Part of a small language model's weights: rotary positions, untied embeddings.
MLP neurons of a small language model. Each row is named by its layer, matrix (gate and up: input weights; down: output weights) and neuron, and shows model dimensions 16-143. Each number is 128 + 32 x the weight over its row's rms, rounded and kept within 0 to 255. A neuron's up and down rows have the sign that makes its largest values positive.
After each neuron's rows, "raises" lists the tokens whose logits its output raises most directly, leaving later layers aside.

L5.gate527 [142 121 123 155 139 107 109 124 106 120 161 182 169  92  87  94 106 144 112 137 113 182 109 132  91  93 141 161 118 102 116 134 107 134  96 130 118 122 122 105  67  50 159 167 145 141 177 178 105 121  83 151 122 151 149 125 122 128 170 121  88 125 106 144 158 122 160  99 150 154 175 113  96 159 117 138 183 118 145 110 128  82 111  77 127 131 137  83 142  91 121 173 136 103 140 102 142 171 116 101 135 178  93 141 162  98 106 131  71 152  91  89 156  87 164 184 159  79 174 128 117  80 178  59 141 117 133 190]
L5.up527 [134 106 129 192 131  78 128 113 127 104 168 142 128 153 139 129 119 148 185 162 167 139 116 141 112 110 165 126 110 149 114 157 136 182 121 180 110 100 106 134 112  98 143 139 118 148 138 151 104  65 121 123 154 178 154 114 139 116 141 122 133 118  90 130 105  49  84 182 162 147 157 124  53 196 105  81 160  74 189 183 130 107 145  67 126 149 107 118 170 114 103 110 144 144  75 115  97  84 100 107 181 132 139 156 131 145 212 105 124 148 187  89 112 167 157 108 127 147 157 127 141  94 151  90 139 123 130 139]
L5.down527 [171 134  95 145  84 133 191 152 155 106 125 150 149 123 110 162 130 170 201 153 106  93 143 116  92 129 160 125 103 128  62 118 207 132 123 138 137  95 136 152 114  70 129 102 123 141 141 118 187  97 152 134 141 153 138  90 152 149  96 101 143 102 176 181 160  96  61 117 163 153 131 210 109 176 100 150 123  77 139 151 139  84 101 145 120 144 131 104  94 137  92 130 174 133 131 110 174 164 153  94 110 163 142  89 138 172 146  97  79 112 140 104 130 163 124  96 100  70 173 137 134 150 127 126 103 166  51  95]
raises: "TE", "IA", "SS", "EE", "T"

L5.gate843 [111 116 102 184 110 148 141 109  69 179 137 143 162 122 144 192 142 118 163 120 107 100 137 102 149 134 133 142 133 150 111 126  83 211 111 115 143 145 152 128  83  99  64 130 146 115 155 128  62 131 156  74 165 123 151 143  63 127 140 159 143  91  86 121  84 102 109 145  50 151 140 170  87 146 215  44 124 175 104 129 116 144  95 137 173 142 130 106  94 125 108  97 118 166 125 115  89 163 144 111 157 181  73 137 129 103 144 164 107 121 145  66  83 105 132 161 135 149  90 196 100 119 154 167 126 117 113 101]
L5.up843 [162 122 135 156 137  92 173 141  88 116 123 110 164 100 170 137 123  91 145 107 152 104 147 124 161 117 127 123 122 117 183  83 117 139 135  96 158 145  57 138 127  84 112 163 119 132 165 112  79 172 203 114 149 170 119  94 140  95 180 136 138 137 103 148 105 176 159 120  99 170  91 109 134 178 147 137 150 198 227 151 105 146 107  48  90  91 177 129 108 103 123 140  99 120 114 103 163 227 211 109 153 157 159 173 166 117 127  86 182 122  99 110 148 115 138 193 129 126 155 175 122 144 158 141  76 144 136  70]
L5.down843 [ 70 110  97 130 134 108 184 130 127 114 100 135 151 135 126 116  85 121 142  98 122 143 107  78 139 151 146  74 141 125 110  77 140 131  70 171 128 111  96  91 194  74 105 175 113 145 188  96 115 173 176  52 128 172 135 103 141 102 132 153 165  87  88 181 119 129 111 151 111 117 142 113 129 179 174 134 113 123 129 169 133 158 154 168  62 110 141 125 101 128 111 170 147 130  92 133 156 119 161 112  41  95 135 176 211 160 158 119 200 162 115  93 137 152 161 119 116  96 122 124 112 138 163 168 145 141 132 126]
raises: "pr", "ce", "c", "no", "y"

L5.gate96 [169 114  66 177 167 165 138 112 110 164 151  87 136 129 143 140 164 135 174 118 152 128 122  97 110 103 134 110 119 129  74 158 106 140 177 133 158 121  67 120 147 110 160  92  83 133 145 148 118 152 134  84 117 137 118 137 109 122 179  86 124 117 133 141  74 103  84 119 161 152 165 136 103 144 101 169 163 161 103 159 136 170 112 124 126 153 119 136 174 171 162 120 165 120 120 139 135 117  80 119 136 144  82  94 113 177 109 115 139 171 132  77 193 122  78 167 124 170 182 111  75 169 191 120 128  82 127 106]
L5.up96 [165 140  88  90 143 170 124  88 117 142 179 127  78 152 179 150 132  74 146 124 118 142 108  97 143  65 140 113 126 169 121 117 117 188 157  74 146 179  92 119 153  95 140  92  41  98 140 160 113 183 122 127 128 211 115 179 116 147 211 174 110 114 147 167 134 127 123 116 108 146 166 130 146 154  74 130 143 149 145 139 162  82  88 125 170 177  74 135 186 174 160  92 117 125 134 119 179  94 154 100 142 127 127 123 108 125 126 135  78 153 118 125 136 125  62 104 163 139 136 118  87 100 151 184 135 154 109 132]
L5.down96 [153 107 143 130 179 197 137  81  99 100 165 120 112 149 167 185 149 111 180 136 159 124 108 120 153  95 109 132 109  88 118 173 120 178 135 106 164 162 144 112 130 120  91 115 137 112 174 159 107 138 142 130 163 137 109  87 175 173 212 160 159 157 161 131  90 123 108  75 100 145 118 121  61 127  81 111 143 136  93  93 149 105  81  98 117 136 129 169 142 124 110 138 107  87 120 151 122 125 159 106 134 121 139  99 146  78  96 122 129 147 114  81 161 164 136  93 120  88 145 132 114 180 121 151 102 107 160 115]
raises: " are", " were", " is", " stood", " cannot"

L3.gate297 [138 130 179 191 104 128  65 156 147  92 126 131  98 114  87 153 116 156 110  49 120 140  93 184 101 131 127  97 128 130 134 151 100 119 121 154 149 138 101  88  94 118 174 152  73 140 110 171 140 178 100 170  96 132 153 113 202 144 142  59  59  67  66 139 142  78  99 112 127 156  57 135 115 116 148 111  92 107 102 188 156 154 231 125 115 149 144 102 138 135 113 164 142 148  92 135  91 113 146 128 152 124  88  87 156 119  87  97  43 107 122 123 135 156 134 139 113 144 106 145 154  98 122 151 157 117  85  64]
L3.up297 [122 145 122 149  96 103  94 141 115 160 116 201 144 120 113 178 122 143 111  87 102 117 123 184 133 105 161 132  89 197 168 163 145 120 101 126 102 144 128 117  72 118 162 140 119 114  56 157 159 163 118 173 112 131 147  66 167 127 141  93  99 112 110 154 171  89 169  92 133 174 108 134  89  90 101 100 135  67 120 181 146 134 143 102  82 174 169 115 125  83  65 200 132 115  55 155  98 131 140  85 130 121 130 126 171 125 104 115  78 109 160 116 117 162 119 165 153 158  51  93 160 112 105 109 149  74  85  94]
L3.down297 [105 117 109 151 114 128 142 172  37 138  89 102 155 105 142 119 105 150 108 157 147 166  92 161 142 112 146 127 103 170 106 193 151 124 118 110 162 179 157 129  80 118 128  83 104 156  86 140 109 153 152 116 127 126 114  24 144 126  50 184  90 139 130 138 137  43 137 130 105 190 111  38  83 144 123 123 159 115 158 157 161 107 143 129 138 135 201  73 147 118  88 149 189  99  49 101 135 110 167  37 150 146 128 128 131  72 105 161  94 102 145 184 116 123 130 183 142 136 136 124 119 104 189 101 115 134 163 106]
raises: "gan", "ridge", "ford", "yer", "ney"

L5.gate1349 [159 163 182 127 150  86 145 115 129 142 133  78 128 121 100 144 101  90 133 120 104 109 123 149 127 134  71 119  94 128 157 158  69 149 161 168 200 172 160  97 124 132 124 146 113  95 118 163 110 146 132 159 107 167  81  81 132 173 164 109 147 120 132 157 163 120 167 144 157 161 174 116 222 181  97 104 164 153 147 182 101 161 171 119  86  53 195 115 150 126  37 184 126 147 123 174 126 129 142 143 137 168  87 161 126  74 135 138 135 114 124 151  92 105 184  99  76  79 113  64  91 164 122 133 128 130  58 205]
L5.up1349 [156  50  98 173 105  93 158  83  80 127 115 120 137  94 134  78 114 115 126 143 139  85  88 139 113 114  98 113 149 106 145 145 160 138 125 157 148  91 129  83 124 160 166 164 156 138 116 158 159 170 122 127 112 169  81  81  78 161 199 181 107 166 164 152 129 107 153 100 124 121 114 138 152 172 148 115  67 131 116 139  96 119 127 133  83 104 181 145 180 120 125 188 150 186 161 155 126  88 138 152 118  76 118 147 114 175 119 166 143 146 121 184 165 140 101 168  92 144 125 145  96  89 165 191  94  39 137 152]
L5.down1349 [159  95  97 177 150  96  99 150 150 133 151 132 149 169 143 158 130  96  43 164 178 109 105 151 131 131 169 142 164  96 151 116  94 206 123 127 104 160 157 160 145 109  99 142 140  98 124 152 139 171 155 170  67 193 119 159 136 136 212 148 105 113  90 146 135  88 133 141 121 118 134 181 174  81 138 193 104 108 121 110 116 121 112 155  97 159  92 142 106 101  72 105 185  89 173 172 103 144 158 117 124 119  53 204 140 180  92 134 179 104 120 130  87 147 104 164 111 122  93 132 139 149 145 164 146 111 226 163]
raises: "que", "hn", "ne", "qu", "put"

L5.gate1165 [188 117  88 131 121 165  99 155 142 214 111 168 134 109 147 114  77  96 105 131  99 125 103 168 150 157 110 159 114 132 106 126 112 104 105 123 115  94 146 163  79 138 130 102 121 145 138 143  97  59 114 123 176 169 110 155 115 146  94 127 147 146 128 107 130 118 155 162 150  73 160 131 138  80 104 173 144 164 155  90  69 133 135  89 121 103 115 157 129 113 153 193  75 141 113 182  61  98 104 169 139  96 138  93  79  98  91  92  97 141  63 123  78 156 136 159 105 176 164 109  70 131 147 174 162  96 116  97]
L5.up1165 [ 84 149 141 148  63 140  80 117 123 136 177 151 137 131 111 144 109 222 140 137  99 126 184 136 108  88 151 123 154  78 115  96 124  72 116 181 102 133 156 105 112 146 134 129 133 122 115 113  78 125  95 184 125 112 111 128 137 158 126 129 163  93 164  98 174 197 163 145  86 103 118 120 141  98 159 138 138 114 108 181 141 118 156 176 115 114 138  96 106 120 118 145  48  94  68 129  80 133 165 149 174 121 126 113  84 113 183 128 196 117  94 160 125 153 149 165  92 127 197 126  63 102 139 169 230 118 130  90]
L5.down1165 [146 157 149 198 129 166  72 152 114 117  93 114 102 153 129 108 129 176 141 152 117 159 100 120  77 126 125 149 137 138 159 134 149 148 131 167 113 129 172 144  95 114 136  91  92 119  80 123 148 146 121 130  78 128 153 126  93 116 165 117 118 149 129 119 164  97 101 102  98 100 107 135 142 110 165 148 158 140 144 164 104 177 160 117 195 127 177  83 140 208 110 137 114 157 129 156 135 131 115 100 111 174 104 116  97  65 122 134 112 119 119 105 147 132 191 152 100 180 191 109 110 126 158 145 142 127 145 107]
raises: " promoting", " being", " continuing", " trav", " still"

L3.gate1405 [128  93 178 111 113 131 169 163 130  94  48 141 154 101 101 138 116 110 155 157  78 116 100 230  79 139 117  89 169 111 129  87 157 157 159 124  80  77 154 119 148 119 124 131 131 131 179 192 137 139 145 160 129 179 149 122 114  86 141 117 112 176 127 160 168  88  94 186 175 157 185  98 106  79 159  69 157 132 152 138 196 132 163  81  55 125 138 145  99 177 211 159 153 138  99 112 126  87  44 144 167 117 114 138 189 114  71  63 166 132 144 143 135 107 167 158 109 148 133 169 109 127 145 118 127 101 105 148]
L3.up1405 [180  95 109 121 146 166 129 163 136  82 102 141 112 138 169 180 126 131 167 112 122  97  72 164  79 106 134 159 189 144  73 116 129 170 132  95 130 111 103 130 154 128 127 103 101 107 135 217 131 209  70 156 152 174 148 156 117 156 135 133 147 123  44 113 168 128 108 165 147 124 104 112 165 109 152  92 126 154 180 155 209  94 168  89 147  92  88 176 109 156 147 123 104 118 139 152 140 217  86 125 131 100 114 137 154 131  64  72 144 133 116 103 123 134 157 146 135 118 187 161  60 119 102  96  90 132 109  98]
L3.down1405 [123 161 142 192 101 138 128 109  89 124  65 169 131  91 171 149 142  95 139 100 162  90 103 113 105 127 113 107 197 111  25  82 178 185 147  96 158 114 139 156 145  87 164 123 108 160 154 165  97 116 135 196 143 169 156 129 123 144  94 141 138 151 122 145 181  80 110 150  99 148  56 111 157  97  85  95 104 122 141 115 186 170 132  84 132  91 101 143 144 141 176 130  96  98 158  53 157 180 104 135 212 118 171 148 115 150  91  73 149 110 122 118 140 162 142  76 102 104 143 145 128 137  43  75 100  83 119 113]
raises: " consisted", " were", " being", " include", " are"

L3.gate1223 [ 93 113 100 140 116 136  96  84 121 132 162 156 104 154 137 148 165 158 138  58 144 135 119 174 141  73 104  87 155  96 137 108  84 110 127 162 142 131  90 128 107  83 164 103 170 139  95  89 132  80 182 108  98 103 133  94 160 171 124 147 152 108 102 115 166 130 168 140 132 156  91  96 115 103  95 132 142 102 142 133 167 155 128  84  81  85 208  72 120 178 159 142 101  76  94 131 157 153 166 186 147 150  97 101  61 112 115 173 106 120 152 155 164 127 107 130 120 155 137  41 119 142 120 101 170 104  88 120]
L3.up1223 [156 112  52 170 112 166 138  42 121 140 183 129 140  96 175  76 174  60 141 112 130 111 124 165 109 147 178 144 126 152 116 155 163 145 147 138 127  48 129 124 102 125 124 168  84 141 163 200  89 131 167 138 129 132 146 144 121 133  85 190 169 125 123 179 124 129  66 125 131 180 163 101 119 181  87 154  39 155  56 128 106 128  89 117  90 179 112 150 107  84 133 132 124 148 113 118 124 146 137  64 126 153 128 147 166 151 115 125 137 121 147 101 182  79 184 110 128 121 180 135  86 145 159 173 146 105 126 107]
L3.down1223 [132  79  97 107  84 134 144  91 179  69 116 154 130 147 128 183 180 107 243 102 172  64 171  63 101 119 159 116 145 102 151 120 133 154 129 192 119 137 144 110  96 111 144 106 156  81 108 110 157 175 124 142 115 128 137 138 139 133 170  47 135 148 103 154 119  81  95 164 134 133 148 107 181 150  99 132 140 121 109 112  69 170 146  91 103 111  86  73  86 204 122 103 145 158 161 111 100 153 177 108  92 153 153 157 153 106  79 124 137 140 102 121 145 127  97 118 105 125 112 128 101 159  59 152 104 130 130 150]
raises: "ify", " describe", "hyl", "onom", "Review"